Weights of a small GPT-style language model, trained from scratch on English Wikipedia: vocabulary 5277, RMSNorm before each block.
MLP neurons of a small language model. Each row is named by its layer, matrix (gate and up: input weights; down: output weights) and neuron, and shows model dimensions 128-223. Each number is 128 + 32 x the weight over its row's rms, rounded and kept within 0 to 255. A neuron's up and down rows have the sign that makes its largest values positive.
Before each neuron's rows, "fires on" lists the tokens most often at its 100 highest values on Wikipedia text that the model never trained on.

fires on: "; ", ": ", "1 ", "2 ", "land "
L10.gate1465 [114  71  90 104 102  97 122 115 120  84 167 187 165 100  70 135 130 127  73 102 207 114 187 157 100 127 158  87 163 122 104 112 151  74 126  73 117 165 142 102 129 149 142 130 107 146 115 105 125 146 114 196 124 127 160 126 129 158 107 158 149 119 138 178 109 113  69 185 109 101  87 111 110 113 141 184 163 169 119  76 129  89 111  92 158  90  55 142  99  58 179 113 164  91 182 174]
L10.up1465 [111 141 112 106 132  81  95 154  93 105 138 129  87 157 140 122 106 166 146 131  99 144 100 120 122 169 107  55  91 179 122  77 116 127 131  73  89  86 135 111 146  85 132  97 133 151 173 183 154 197 136 168 118 109 104 109  67  78 127 113 125 151  47 194  83 172 146 101 124 117 126 105 136 105 227 137 120 128 139 107 142 142 115 114 115 128 126 112 155 139 194 108 152 162 107 104]
L10.down1465 [ 46  96 141 119 176  66 146 131 140 149  93 142 147 158  90  96 164 144  90 153 147 140 121 109 143 204 104 136 127 161 147 149 112 134 123  90 128 111 145 172  87 187 100 137 159 140 152 107 106 124 134 157  78 147 121  91 128 112 189 136  55  63  58 179 138 150  89 113 158  91 145 119 115 132  85 137  93 141 109 152 122  98  44 131 154 104 165  70 107 162 161 115 167 153 127  98]

fires on: ". ", "St ", "Saint ", "pp", "abb", "cer"
L8.gate386 [112 113  92 110 165 104 163  78 180 153 125  95 158 148 130 119 151 144 173  77 160  95  92  83 109 116 133 199 162 113 154 148 133 192  80  62 161 131 121 113 127  91 183 112  65  93 171 147 133 119 103  74 142 125 109  97 105 138  96 130 169 107 110 138 123 136  98 120 131 143 137 121  48 159 125  41 180 151  87 115 116 139 174  70 158 123 172 134 113 130 142 125 154 122 108 132]
L8.up386 [ 91 111  56 131 182 116 138  60 155 144 133 118 183 109 170 156 104 128 101 138 162 152 152 140  74 156 164 149 116 128 128 134  87 117 147 129 206 120 129 159 118 178 143  56 134 130  98  57  68 133  94 130  66 147  54 127 125  85 102 161 105 151 143 104 149 141 159 104 142 127 111 117 145 123  95 140 131 149 133 158 161 111 147 130 152 122 105 202 125 152 120 105 113 131 100 188]
L8.down386 [153  78  86 170 106 150 129 117 135 220 158 122 132 155 119 163  92 164 133 148 126 173 101  88 116 106 174 154 107 148  77 162 109 131 127 112 168 111 164 168 123 120 114  92 145 101 188  86 106 112  91 145 111 119 124 140 139  48 145 168 139 109 124 155  92 113 193 108 124 129 102 210  71 118 126 146 154 157 110 155 159 158 128 102 153 189 125 198 125 121 131  99  96 148 129 126]

fires on: "ad ", "tor ", "ist ", "il ", "- ", "old "
L3.gate394 [107 113 118 109 142 100 135 121 151 123 152 124  91 188 163  60 158 122 131  98 136 121 137 102 123 183 171 120 153  98 187 178 157 151 183 118 124 161 128  86 107 126 194 196 145 111 103 105 149 140 119 171 152 131 164 162  54 133 143 111 163 131 110 138 155 124 116 129  86 166 188 147 143 140 123 148 138 103 157 121 137 116 149  71 109 131  78 118 154 137 119 119 119 137 117 118]
L3.up394 [ 91 190 121 118  93 126 151 119 115 137 164 136  97 138 134 186 130 136  89 135  94 152 175 149 123  71 114 154  87 171 155 150 103 100 140 144 136 164  80  99 136 113 104  73 154 171  81 148 132  85 135 137  92  90 125 108 104  82 150 149 138 122  99 146 102 166 125 147 123  89 109  94 150 154 159 153 143 130 184  90 127 151 109 112  98 143 144 122 120 187 103 149 171 120 152 130]
L3.down394 [125 153 165 128  61  97 142 110 169 146 132 123 189  80  48 123 116 112 149  99 164 134 187 165 149 112 102 149 171 156 153 145 104 105  70 102  85 139 128 131 113 147  59 152 157 121 174 166  94 120 107 134 191 159 119  70  99 116 103 117 112 143 125 128 118  98  97 162 133 102 151  54 137  91 125 112 135 125 150 141  75 107 172 166 255  50 122 126 188  94 123  69 131  94 138 111]

fires on: "- ", "vic", ": ", "World ", "lands ", "; "
L4.gate189 [ 91 117 113 124 165 172 130 155 122  58 169 177 146 185 141  71  97  90 154 111 151 112 152 163 155 149 144 119 130 113 156  96 134 140 182 136  61  85 137 133 181  85 115  76 157 128 152 134 145 129  91 149 149 130 128  99 119 110 133 143 172 180 101 124 132 182  83 125 145  98 112 121 132 151 127 158 132 126 154  98 167 144 137  88  93 114  50  63  95 167 130 168 182 141 158 164]
L4.up189 [114 114 183  95 167  65 135 120 138 126  83 119 119 173 125 129 126 145 134 133 113 139 173 128  86 133 115 122 115 107 140 126 138 124 128 130  90  97 105 152 133 111 156 115 139 120 143 146 180 182 155 108  65 147 126 136  91 136  59 170 145 133 110 159 124 181 151  62 166  78 112  75 135 119 155 124 112 123 166  91 132 125 142 144 133  97 107 107 144  64 122 108 167 155 208  87]
L4.down189 [132 106  96 122 171 132 149 113 163 134 140 160 108 119 166 143 151 191 122 132 125 168 163  79 127 140 108 163 169 171 110 156 131 114 128 152 127 139  50 195 115 167 151 145 124 101  84 144 155 122 137 166 111 165 129 116 120  79 159 137 149  87 170 118 136 140 156  89  91 152 129 191 121 130 149  70  79  94 167 154 196 148 137 103 183  34 146 166 172 135 144 104 157 130 120 135]

fires on: "\n\n"
L8.gate31 [136 102 149 178  87 103 113 135  54 182 141 166 186  81 126 135  82 146 125 111 154 183 188 177  96  70 104  77 114 167 111  91 126 110 160 142 167 156 175  81 165 161  62 117 135  96 117 129 104 131 141  97  74 138 125  88 123 153  76  76 140 125 119  79  87 110 148 100 107 157 162 112 128 145  83 103 119 118 145 150 170 131 206 120 150 132 123  75 124 121 161  93  72 173 139 122]
L8.up31 [ 80 102 124  92 187 119  51 116 128 139 172 173 134 144 169 121 108 190 144 120 159 143 152 135 110 218 137  52 103 143 118 109 163 180 106 118 211 134 159 141 130 134 103 179 167 102 114 144 129 112 135 154 163 113 117 110  32 126 128 187 174  53 166 115 133 158 123 110 106  95 147 143 130 186  84 134 172  59 138 134  76 150 160 138 137 119 149 178  46 109 113  95 129  91 152 158]
L8.down31 [106 133 147 142  72 120 122  59 102 145  84 142 109 122 124 129  87 104 156 108 122 113 155 150  97 121  87 150 111 131 148 132 121 144 164 125  95 117 150 120 188 122  78 130 113 126 119  74 114 127 123  79 114 141  94 133 152 157 106  81 116 166  99 111 105 141 146 147 167 192 161  67  78 125 128 145 120 145 148 164 110  68 149 155 122 170 123 103  72 116 140  48 125 108 139 107]

fires on: "of ", "to ", "that ", "and "
L10.gate694 [107 114 123 144  45 143  75 149 170 116 147 184 106 162 110 118  94 156 142 146 109 154 139  89  65 161 144 115  92 158 129 155  99 162 160 108 147 164 146  90 129 178  84 163 136 123 162 150 128  81 146  93 146 118 149 111 162 106  88 150 148  86 118 146  86 156  81 140 114 153 138 118  71 142 166 117 168 122 124 125  73 110 110 134 105 132  96 146 147 151 166 127  85 116 127 119]
L10.up694 [106 116 155 115 132 163 161 149 177 123 133 145 109 227 128 179 112 100 131 121 129 181  80 129 121 135  93 116  96 160 116 103 128 131 103  93 176 133 125 133 131  94  88 204 176 143 104 177 144  90 119 124 117 125 115 138 168 138 111 151 175 154  90 185 121 143 156 176 191  98 118 198  97 156  87 134 124 131 146 118 133 144 125 168  98 170 104 137 136 134 136 168 153  65 123  94]
L10.down694 [115 180 159 119 119 175 173 115 132 139 124 148 162 117 118 103 153 180 159 136 131 111  80 107 149 115 118 160 106  98 127  80 187 114  84 158 195 132 145 154 141 119 134 110 110 103 112 113 153 143  87 159 119 147  66 158 157 165 155 112 196 179  67  94 168 114 164 105 146 125 122 143 151 140  93  93 163 159 117 139 203 145 171 121  61 255 150 139 110 116 101 145 175 113 108 152]

fires on: "\n\n", "9", ". ", "of ", ": "
L8.gate768 [113  98 143  97 183  76 126 139 146 143 193  99  62 130 140 154  52 189 135 137 144 112  32 159 153 172 126 102 125 136  91 109 117 127 120 119 174 111 128 107 193 160 119 105 144 105 212 112 176 111 141  99 165 106  91 106 151 113 129 119  85  82 141 197 112 129 162 121 188 122 132  97  63 216  77  90 126  91 109 163 222 153 104 122  93 112 137 109 116 143 171 124 143  93 141  36]
L8.up768 [109 166 107 126 149 144 129 172 169  74 141 103 126 116 160 112 113 156  65 147  91 109 129 114 113 129 100 133 103 119 100 138 136 165 111 155 101 121 121 200 152 246 138  64 206 169 165 102 134 105 132  83 113 151 123 203  98 148 106 198 178  97 105 154 152 137 168 126 120 145 200 171  92 155  43 117 121  56 134 155 120 144  51 109 127 159 127 127 149 157 120  86 118 175 126  66]
L8.down768 [104 108 125  77  84 112 109 149 124  91 106 134 121 115 109 200 202  78 157  77  98 109 144  98 111 141 110 185 118 128 143 142 165 116  90 152 112 150 108 187 112 137  62 118 100 133  93  80  73 138 146 113 108 105 150 194 111 130 100 139 171 132 132  39 114 134 163 185  78 127 158 187 129 102 148 148  85 110 115 125  93 151 144 153 118 201 136 114 153  91 109 139 141 130 147 150]

fires on: "- ", ": ", "199", "| ", "US ", "0 "
L8.gate644 [ 78  46 128 139 131 121  85 130 129 100 193 177 172 142 141 136 134  85 150  72 163 162 119 108 131 129 113  60 216 144 170 115 120 181 148 112 115 151 164 141 152 150 121 101 159 135 163 141  81 145 137  96 149  91 140 168 129  99 180 144 192 132  75 145 146 186  81 181 148 137  99 136 150 133 135 126 125 123 190 154 183 146 119 130 141 118 107 118 129 128 111  99 150 180 116  87]
L8.up644 [172 125 136  96 128 104 154 107 145 146 149 164 196 132 102 164 138 134 126 139 141 123 107 125 165 143  97 111 151  97 102  98 199  59 129 130 115 104  88  60 123 117 105 158 100 116  99 137 122 131  70 134  86 104 147  65 142  77 106 134 173 147 115 138 125 112 113 128 123 100 209  89 169 144 140 118 124 106 119  77 125 122 119 147  96 129  65 181 182 129 137 119 190  88 157  87]
L8.down644 [166 124 121  83  68 161 176 118 104 130 111 215 212 140 121 128  98 129 112 126 146 143  93 196 102 170 141 162 131 151 102  80 164  91 145 117 116  98 137 112 107 179 115 172 167 109 101 100 133 167 123 145  88 162  91 106 155 115 110 142 124  97  90 120 158 102  97 114 141 139 161 134 122 167 153 124  94 120  99 131 147 143 201 138  75 127 130 141 137 107 123 149 200  76 145 126]

fires on: ". ", "St ", "Saint "
L3.gate1407 [150 173 147 133 147 140 124 123 141 153 118 132 128 115 113 111 165 119 189 120 122 126 130 105 193 112 123 149 136 151 183 168 140 172  93  25 144  76 137 152 140 168 132 102 129  77 215 108 117 135  50 110 152 109 157  96 132 115 108 117 103 129 155 144 157 120 175 127 112 170 145 173 101 170 127 118 183 129 141 220 164 132 161 149 127 121 127 159 117 153 144 152 103 119  74 117]
L3.up1407 [132 118 119 105 135 158 137 130 193 170 178 138 134 132  74 110 132 202 138 105  83 145 107  71  83 139 100 129 138 130 175  80 143 144  98 105 123 163  78 144  82 108 144  83 141 119 144 134 111 113 125 165  77 185 134 107  66  92 110 138 135 113 118 143 113 103 145  77 121 140  63 117 124  68 166 104  91 210 103 150 122 114 150  36 140 175 119 162 125 124 183  99 125 131 121 121]
L3.down1407 [167 123 119 141 150 132 104 151 200 143 171 134 171 144 158 143 130 181  81 149 136 148 140  77 108 124  97 178 107 139 140 149 103 111  72 103 158 166 136 164  42 104 123  73 133 118 113  59 120 110 108 131 121 144 112 125  93  42  64 162  69 129 160 135  67 136 153 153 113 141 103 171  81  81 111 105 148 178  87 142 150  99 148  98 170 115 103 141 110 150 139 119 137 112 110  62]

fires on: "==", "back ", "up ", "Early "
L4.gate862 [159 110 139 177 144 136 134 153 112 113 134 147 150 135 105 126 145 143 151 143 152  99 121  92 135 157  58 150 160 142 184 159 202 104 152 136 110 177 121 107 143  82 125 133  96 111 103 146 214 109 111 173 153 174 140  88 128 143 133 148  92 131 148  71 128 133  40 156 102 119 113  96 140 188 116 161 129 115 136 160 178 132 111 155 128  85 122 125 124 112  42 117 115 145  90  70]
L4.up862 [132 117 104 153 239 155 132 157 169 102 139 113 144 142 153 148 116 136 153 181 107 109  98  81 120 168 127 112 178 137 161  79 175 102 131 161 139 114 149 145  62 149  76 134 145 157 123 150 136 152 142 134 120 132 150 113 153 161 200 201  81 107 128  93 106 143 140 121  97 171 144 141 157 122 151 131 103 204  88 157 132 126 123 106 161 124  60  82 124 162 119 102 167 129 140 126]
L4.down862 [ 91  96 119  47 132  90 139 137 156 153  89 139  91 116 161 122  74 191 148 197 102 143 161  99  99 156 212 134 106 108 183 109 109  72 118  77 162 142 109 206  65 133 128 119  83  99 145  81 144 142 132 129 143  98  70 123 196 161 141 132 118 109 118 178  84 139 143 101 127 179  95 135 151 129  88 114 147 163 158 141 183 134 153 153 185 132 164 126  84  90 106 127 152 119  55 168]

fires on: "er ", "m ", "tor "
L4.gate265 [163 103 107 137 171 115 172  79 182 161 133 151 159 123 135 194 132 136  95 139 156 131 149  82  56 140 140  86 113 130 133 196  57 137 112 120 115 145  98 166 130 157 174 161 141 123 135 147 103 146 140 194 195 140  99 132 158 150 119 119 128 127 135 116 122 144 130 120 201 185 133  90 112 150 124 102 134 206 120 132 151 105 107 165 129 180  90 147 140  79 149 158 122  81 104 111]
L4.up265 [117  93 140 116 128  96 124 119 151  90 136 138  14 138 114 126 231 137 106  81 129  80 150 121  98  55  56 156  89 159 137 112 129  90 133 124 158 112 129 130 110  63 116 103  95 162 131 104 129  71  97 102 106  99 111 174 146  90 172  93 166 134 151 120 133 130 167 116 126  99  43 113 195 129 129 121 126  85 124  78  81 152 105  87  97 152 148  81 138 104 164 138 103 109 125 148]
L4.down265 [167 187 110 124 118 164 152  86 100 154  99  98 136  95 112  95 174 116  99 195  92 174  50 101 119 107  98 132  97 122 146 156 194  96 117  88 126 112 163  95 217  65 108 163 150 157 124 135 121 131 132  97 130 156  73  52 110 116  89 151 105 132 166 173  75 129 190 165 160 166  98 164 126  85 116 167 156 116 127 166  82 111 112 174 215 105 101 150 139 162 135  83 124 103 132  58]

fires on: "\n\n"
L4.gate228 [ 98 134  93 153 140 105 106 121  95 153 145 154 129 127 201 100  75 101 106 151 168 158 134 144 108 176 130 104  75  79  96 189 132 128  60 116 191 103 147  42 138 118 138 125 135  75 165 146 150 132 134  66 117 153 106  91 147 132 156 179 145  81 104 138 111 132 139  60 124 108 151 122  68 133  51 108 125  62 144 128 195 129 140  79 126 123 131 139  68 149 192  96 144 107 181 125]
L4.up228 [107 153 118 125 119  96 162  77  88 105 125 106 120 109 158 185  90 119 152 161 122 112 120 164 149 155  80 147 111 112  95 124 173 141  44 107 146 109 132 189 119 165 157  51 128 132 107 149 113  76 104  47 124 170 159 159 108 182 132 110 142  86 108  93 123 149 121  89 184  26 120 100 116 131  72 123 112 101 124 105  94 123 106 132 104 159 144 134  69 127 156 138 100 111 204 138]
L4.down228 [ 73 159 147 132  73 147 147 117 115 111  44 128 124 157 129  97 143 122 127  63 145 125 153  99 120 142  93 143  98 136 136 119  90 147 146 116 110 146 171 112 151 115 139 136 134 131 138 122 120 148 122 164 121  78 126 129 193  96 122 140 126 125  48 103  68 122 157 159 119 111 201 105 131 184 129 114 169 122 155 118 143 107  97  93 210 113 120 144 168  50 143 120 113 119 125 101]

fires on: "t ", "de ", "age ", "int", "er ", "en "
L4.gate40 [123 125  54 150  82 121  72 162 223  97 121 178 129 155 199  79 155  49  85 140 142 146 121  59 157 204 205 136 171 145 146 133 132 165 195  90 143 102 127 132 140 156 139  93 147 133  93 141  79 147 178 148  85 178  64 151 136 135 161 128 117 105 124 143 129  38 142 129 103 102 121 118  84  57 168 111 173 108  69 178 117 159 132 100 102 143 119 125 122 178 187 151 156 137 145 144]
L4.up40 [ 97 206 129  60 116  87 122 151 143 123 153 144 137 168 167 164 115 122 114 118 174 144 181 146 144 120 159 100 152 118 134  78 104 119 189 133 116  90 121 151 123 137 115 198  94 104  32 160 160 112  92 138  76 114 135 140 204 101 106 214 131 141 123  92 134 126  73 127 127  68 154 164 111 111 191  98 134  96 141  86 118 117 116  82 133 143  72 164 179 205 115  82 160  98 152 179]
L4.down40 [115 118 167 112 137  68 150 159 171 159 132 132 125 143 126 189 129 154 127 131  63 172 193 208 149 127 127 118 123 140  93 150  99  93 153 113 133 118 149 155 110 124 103 173 110  82 146 107 187 145 100 126 147 148 163 155 172  68 151 129 143 157 134  92  69 192 144 140 123 160 148 158 134 204 138 136 178 130 117 117 143 107 197 151 110  91 105 157 132 162  93 123  80 121 131 134]

fires on: "that ", "which ", "Ac", "when ", "as "
L10.gate870 [175 114 125 123  79 100 120 146 173 123 167 110 111 145 137 111 131 121 121  72 138 146 122 122 151 196 160 144 132 181 111 126 144 119 137 150  82  71 138 137 200  85 127 185 150 104 116 156 155 131 123 133 161 106 123  92 110 192 114 146  87 106  84 177 149 164  82 136 121 181 128 117 166 130 167  83  85 126 171 160  63 154  84 147 135 126  91 138  82  78 147 166  71 107 162 149]
L10.up870 [159 153 156 123 137 134 144 123  99 187 137 159 116 188  56 187 131 145  94 106 171 205 150 107  85 116 124 129 144 167  68 144 108  58 143 187 123 146 140 132 147 100 100 158 135 100  45 103 149 107 199  95 109 125 132  93 159 141 113 160 138  82  91 161  83 119 133 176  83 183 125 155 149  95 167  92 150 127 124  91 207 175  53 167 110 133 103 171 103 107  99 130 141  99 126 194]
L10.down870 [136 131 159 112 107 194 102 149 149 156  92 133 150  75 114 147  90 141 128 173 120 119 113 130 134 109 131 203 149 113 141 103 101  58 102 137  80 122  88 117 145 161 108  78 120  76 132 154  59 138 140 137 142 154 122 134 127 127 130  89 147 157 108  97 189 115 131 149 148 140 160 120 166 103 101 126 126 110 137 115 123 135 109 147  69 255 121 131 133  97  93 175 159 121 127 156]

fires on: "sl", "Est", "grand", "inst", "Jo", "All"
L3.gate878 [134 137 141 117 123 108  86 180 190 178 148 126  77 109 191 109 105 159 114  50  65 123 154 124 137 146 115 111 135 120 121 105 112 127 145 120 132 126 108 144 166  41 108 106 152 146 125 115 136 121 154 155 135 118 187 121  80 110  43 100  64  72 170 103 115 168  95 113 158 108 177 135 106  67 151  95 141 106 110  83 113 135  55 149 169 106  85 133  95 159 149  98 150 162  99  94]
L3.up878 [129 112 127 136 133 133 169 105 144  88 152 142 121 121 133 135 104 161 179 120 105  81 101 245 143 131 147 184  95  93 182 144 135 157 132 149  75 144 182 170 146 113  99 129 153 154 126 103 102  90 124 151  71 171 138 128 105 114  87 121 119 138 183 165 143 164 142 175 134 204 129 101 112 143 102 146 149 142 143 114 155 138  84 182 144 169 119 121 164 170 103 161 106 166 139  28]
L3.down878 [ 95 116 142  93 162 172 170 103 120 118 112 145 124 138 142 145 152 199 180 108 126 115 120 196 172  89 174 154 132 119 113 149 117 182 144 180 104 126 135 182 151 100 104 122 181 141  75  94 115  93 123 167  83 204 141 131 131 101 145 144 144 167 115 175 114 152 180 176  61 154 150 120 126 101 137 130 157 134 143  43 154 153 104 170 250 196 140 132 143 185 103 121 137 117 154 102]

fires on: "\n", ";", ".", "spec", "====", "politician"
L8.gate275 [170 161 105 125  94  88 148 138 140 161 109 149 150 100 111  99 131 128 169  89 162 151 167 150 168 103 139  64 131 159 209 143 137 106 136 111  84 121 113  91  89 167 177 137 102 141 100 180  98 123  72 130 154 155 104 155 162  75 102 112  86 114 153 103  88 111 154 136 110 151 109 113  87 128 157 140 143 160  73 160 110 116  76 142 132 112  94  74 164 146 180 142 113 183 151 137]
L8.up275 [103 127 171 105  88 142  89  79 105 173 120  96 140 109 113 147 100 164 169 154 100 149 157 133 123 190 128  42 118 145 165 160 127 133 111  55 106 110 116  32 135  80 140 142 147 103 143  76 147 105 113 116 158 133 114  64 137 129 129  78 102 182 164 157 174 181 174  81 201 136 136 102  65 191  85  63 138 108 110 190 140 154 124 172 114  90 125 152 152 110 164 151 146 126  88 148]
L8.down275 [154 122  67 112 116  74 133 140 141 117 134 114 187 187 139 154 130 119  76 139 151 127 154 100 129 110  96 157 108 123 143 183 118 140 157  90  91 119 134 105 168 115 113 144  87 133 111 117 138  98 139 138 116 171  40 158 160  29  86 129 153 151 166 149 117 148 145 168  90 134 105 131 137 111 187 109 162 127 106 149  71 127 112 121 171 106 133 134 134 136 138 103 127 126 172 127]

fires on: ".", ";", ",", "("
L8.gate105 [128 111 149 146 102 139 121 107 101 190 127 174 145  86 104  84 127 121 158  82 132 128 140 118 153 101  96 120 128 111 129 127 121 103 130 155 164 129 166 157 130 132 146  89 140  47 121 136 121  81 118  99 137 112  81  87 132  93 167 162 170 124 135  35  70 158 181 130  81 178 148  97 108 121 120  76 128 183 126 189  86  94 130 140 122 139 121 109 191 111 170  68 164 119 153 141]
L8.up105 [142 166 108  37 126 234  63  75 147 130 143  97  98 107 151 131 149 198  88 188 169 117 117 172 161 165 130 149 105  59 158 116 156 149 120 119 121  98  80  61 167 178 140  67 108 171 128 108 172 134 111 131  89 188 115 158 145 156 126 127 110 193 113 180 131 159  98  56 177  67 165 117  76 122  58 134 172 128 183 157  97 184 154 126 144  99 125 147 139 131 123 107 153 113  89 155]
L8.down105 [ 81 151 101 141  91  79  99 162 101 138 134  99  90  92  98 146 146 126 138 104 130 115  96 140 100 135 138 140  74 121 110 141  94 139 161 127  72 130 109  74  76 169 208 126 126 144 124 102 178 125  95  71 143 148 138  71 130  85 112 228 159 124 156 141  72 134  90 127 162  98 207 118 162 139 139 128 127 110 103 114 134 112 124 176 106  70  81 110 144  70  93  91 119  90 150 111]

fires on: "for ", "on ", "\n\n", "ade ", "however", "dec"
L8.gate1023 [ 88 179  81 113 123 103  78 114 135 144 135 115 130 138 140  48 175  80 102 108 133 103 148 143  66 133 173 172 120 113 164  86 161 114 100 131 163 108 103 105 150 124 119 163 127 103 112 175 157 124 135  96  90  90 103 122 126 111 221 133 113  50 140 124 109  84  74  93 142 142  98 101  85 132 116 105 117  93 137 106 186 123 104 133 107 165  88 160  87 122 146 153 121  77  93  93]
L8.up1023 [139 168 138 199 161 117 102 144 117 106 100  47 142 181 154 145  75 103 136 104  79 101 105 136 117 143 191 150  77 178 128 170 183 157  83 157 164  80 157 157  81  85 101 145 120 130 143 157  61  64 123 123 134 121 128 118 113 141 155 150 101 132 103 146  94 135 191 118  95 115 101 115 126 151 163 189 131  82 129  70 139 114 164  61 120 124 157 149 182  64 127  50  86 153 106  85]
L8.down1023 [137 155 103 128 145 159 130 150 126 112 127 127 166 175 140 145 162 123 166 155 157 163 196 119 177 144  92 159 120 101 112 142 114  94 153  75 132  87 123 144 146 104 108 126 104  98 166  56  81 158 135 132 116 103  88 129 197 153 101 153  80 117 145 131 160 143 120 186 134 163 153 135 127 171  78 104 132 105 148 113 118 120 136 107 186  66 152 143 115  62 157 129  68 155 103  72]

fires on: "\n\n"
L3.gate968 [150 110 103 182 126 109 132 154  55 161 132 148 165 150 113  94 123 108 106 100 185 186  90 171 101 145 104  76  63 115 137 127 117  96 126 120 194 137 165 144 163  94 133 129 148 145 179 190  92 108 167  93 123 116 141 134 121  96 166 131  94  87  89 119  76 147 103 136  93 110 150 169  58 140 112  97 149 143  92 163 139 157 163  87 110 147 156 119 125  85 163 107 169  83 128 131]
L3.up968 [129 136 139 110 145 105 168 144  78 136 125 143 139 164 199 123 115 173 118 132 173 123 113 150 116 202 130 116 107 118  88 136 159 128 172  36 141 135 122 132 140 146 154 147 108 213 157 147 118 109 110  41 150 160 130  80 149 143  99 105 127  76  93 127 124 110 141  90 162 130 135  48  77 112  80 164 150 107 169 114  56  93 102 104  85 149 234 121  98  86 190 140 171 109 172 105]
L3.down968 [ 96 156 128 110 134 159 143 134 123 105  70 170 110 154 114 101 112 117 206 100  99  89 134  92 111 158  79 136 147 146  86 195 111 144 143 197 107 163 141 158  95 119 163 110 180 134 152 118 121 162 130 174  87 115 132 158 207 129 168 148  85 158  99  87  80 118 122 129 136 123 118 105 163 141 147  93 139 157 169 146 110  83 152  91 149 168 142 143 106  29  99 157 114 116 139 126]

fires on: "Pr", "sl", "Est", "tw", "ebr", "Pl"
L4.gate1272 [162 162 155 126 114 121  91 130 148 127 147 149  82 125 126 121 118 137 189 117 120  72 151 162 135  79  87 147 115  92 162  70 110  84 154 134 149  49  92 165  69  97 136 150 108 144  62 137 142 129 147 109 166 137 170 113 124 108  90 102 102 138 160 102 103 117 143 147 138 123 166 108 130 154 131 105 155  89 138 101 108 147  75 125 136  82  93 103  74 127 135 153 118 181 100 141]
L4.up1272 [156 104 128 130 158 155 145 128 161 196  95 150 165  91 189 153 146 141 132 148 176 132  64 165 109 162 129 157 110  97 112  70 102 136 169  87 147 122 145 148 125 139  84 178 161 154 101 106  98 131 164  97 141 107 147  93 174  95 139 140 125 151 177 122  91 158 145 200 100 109 169 117 132 147 130 122 159 171 109 119 163  59 119 132 130 110 108 169 149 142 111  78 100 107  84  60]
L4.down1272 [123 136 169 130 143 158 106 114 139 183 118 140  88 119 137 141 123 160 109 155 178 155  60 158 138  86  74 139 142 133 102 109 153  85 165 153  89 170  96 187 114 152 105 129 144 172  94 110  97 140 143 150 100 148 158 128 170 105 116 162 121 156 148 150  86 111 127 193 101  71 136 146  99  95 124 137 139 170 123  91 124  61 125 141 255 105  84 140  97 153 111 143 112 131  97 121]

fires on: "iz", "az", "manag", "Y", "ij", "ais"
L3.gate1060 [119 101 141  96  68 121 133 186  86  76 109 129 108 140 195 187  48 125 166 144 128 121 140 114 111 117 162  97  91 120 139  98 103 141 140 133  89 122 156 123 137 110 155 117 104 145 139  73 161 151 116 136 152 120 136 105 101 154 126 109 110 141 136  82 128 143  84 142 141  90 145 109 145 156 128  33  85 107 165 119 206 169  66 218 129  91  93 100 130 121 121 171 134 125 124 121]
L3.up1060 [149 146 148  92 189 146 160 183 116 107  69 138 138 172 174 201  54 126 150 131 144  92 106 137 172 160 148 101 157 122  89 128  63 164 163 112 159 113 108 144 159 182 157 184 128 152 125  69 141 151 132  76 144 114 183 110 155 111 132  33 116 159 139 106  93  95 153 111 103 179 108 159 114 149 176  78 153  97 151 113 166 148 129 151 127 114 129  93 120  75 144 177 138 133 116 135]
L3.down1060 [106 129 122 126 141 130 133 219 122 166 100  87 112 143 148 162  84 115 192 116 129 137 107 151 106 138 110  89 148 136 114 127 107 150 142 123 130  96  58 127  90  85 155 154 146 146 172  95 123 188 110 141 176  99 133  88 154 135 103 150 149 123 144 128 146 129 100 178 106 126  86 145 136 121 105  41 139 172 166  98 144 149  90 160 217  94 101 140 159 104 144 143 100  93 128 116]

fires on: "of ", "as ", "ym"
L10.gate820 [138 137 150  92  81 110 126 104 143 136 100 181 174 192 178 115 143 173 177 103  86 183 172 155  98 183 156  97 133 156 162 124 129 112  86 199 145 180 218 162 119  68 162 120 114 144 135 106 112 108 114 143  87 131 133 108 182 184 124 144 152 112 150 129 109 161  92 107 119  83 152 115  91 151 180  79  94 103 136 128 140  76 149 185 159 134 160 121  74 130 140 156 165 103  76 117]
L10.up820 [ 90 132 164 124  81 188 115 150 178 141 185 175 103 208 152 141 178 135 156 100 113 171 113 148 131 149 106 142  69 127 104 169 111 163 105 134 111 164  92 146  98  80 140 160 130 106 122 150 122 136 146 116 154 133 108 110 126 129  75 120 142 126 116 137 131 172 127 137 117 135 123 152 138 116 108 127 142 100  98  83 159 174 106  88 121 163 164 136 174 142  91 132  82 109 138 160]
L10.down820 [ 70 128 155  97  85 230 120 189 115 143 148 185 132 138 141 118 107 125  77 151 124  96  62 141 153  96 123 167 101 105  90 202 157 109 113 127  95  85 101 147 118 105 165 174 103  84  97 144 157 139 117 146 162 142 108 124 112 135 116 104 131 153  98 137 119  92 160 140 144 165 128 172 126  93 150 169 118  83 115 124 138 136 113  97 117 190 117  98 127 115  93 186 133 155  96 110]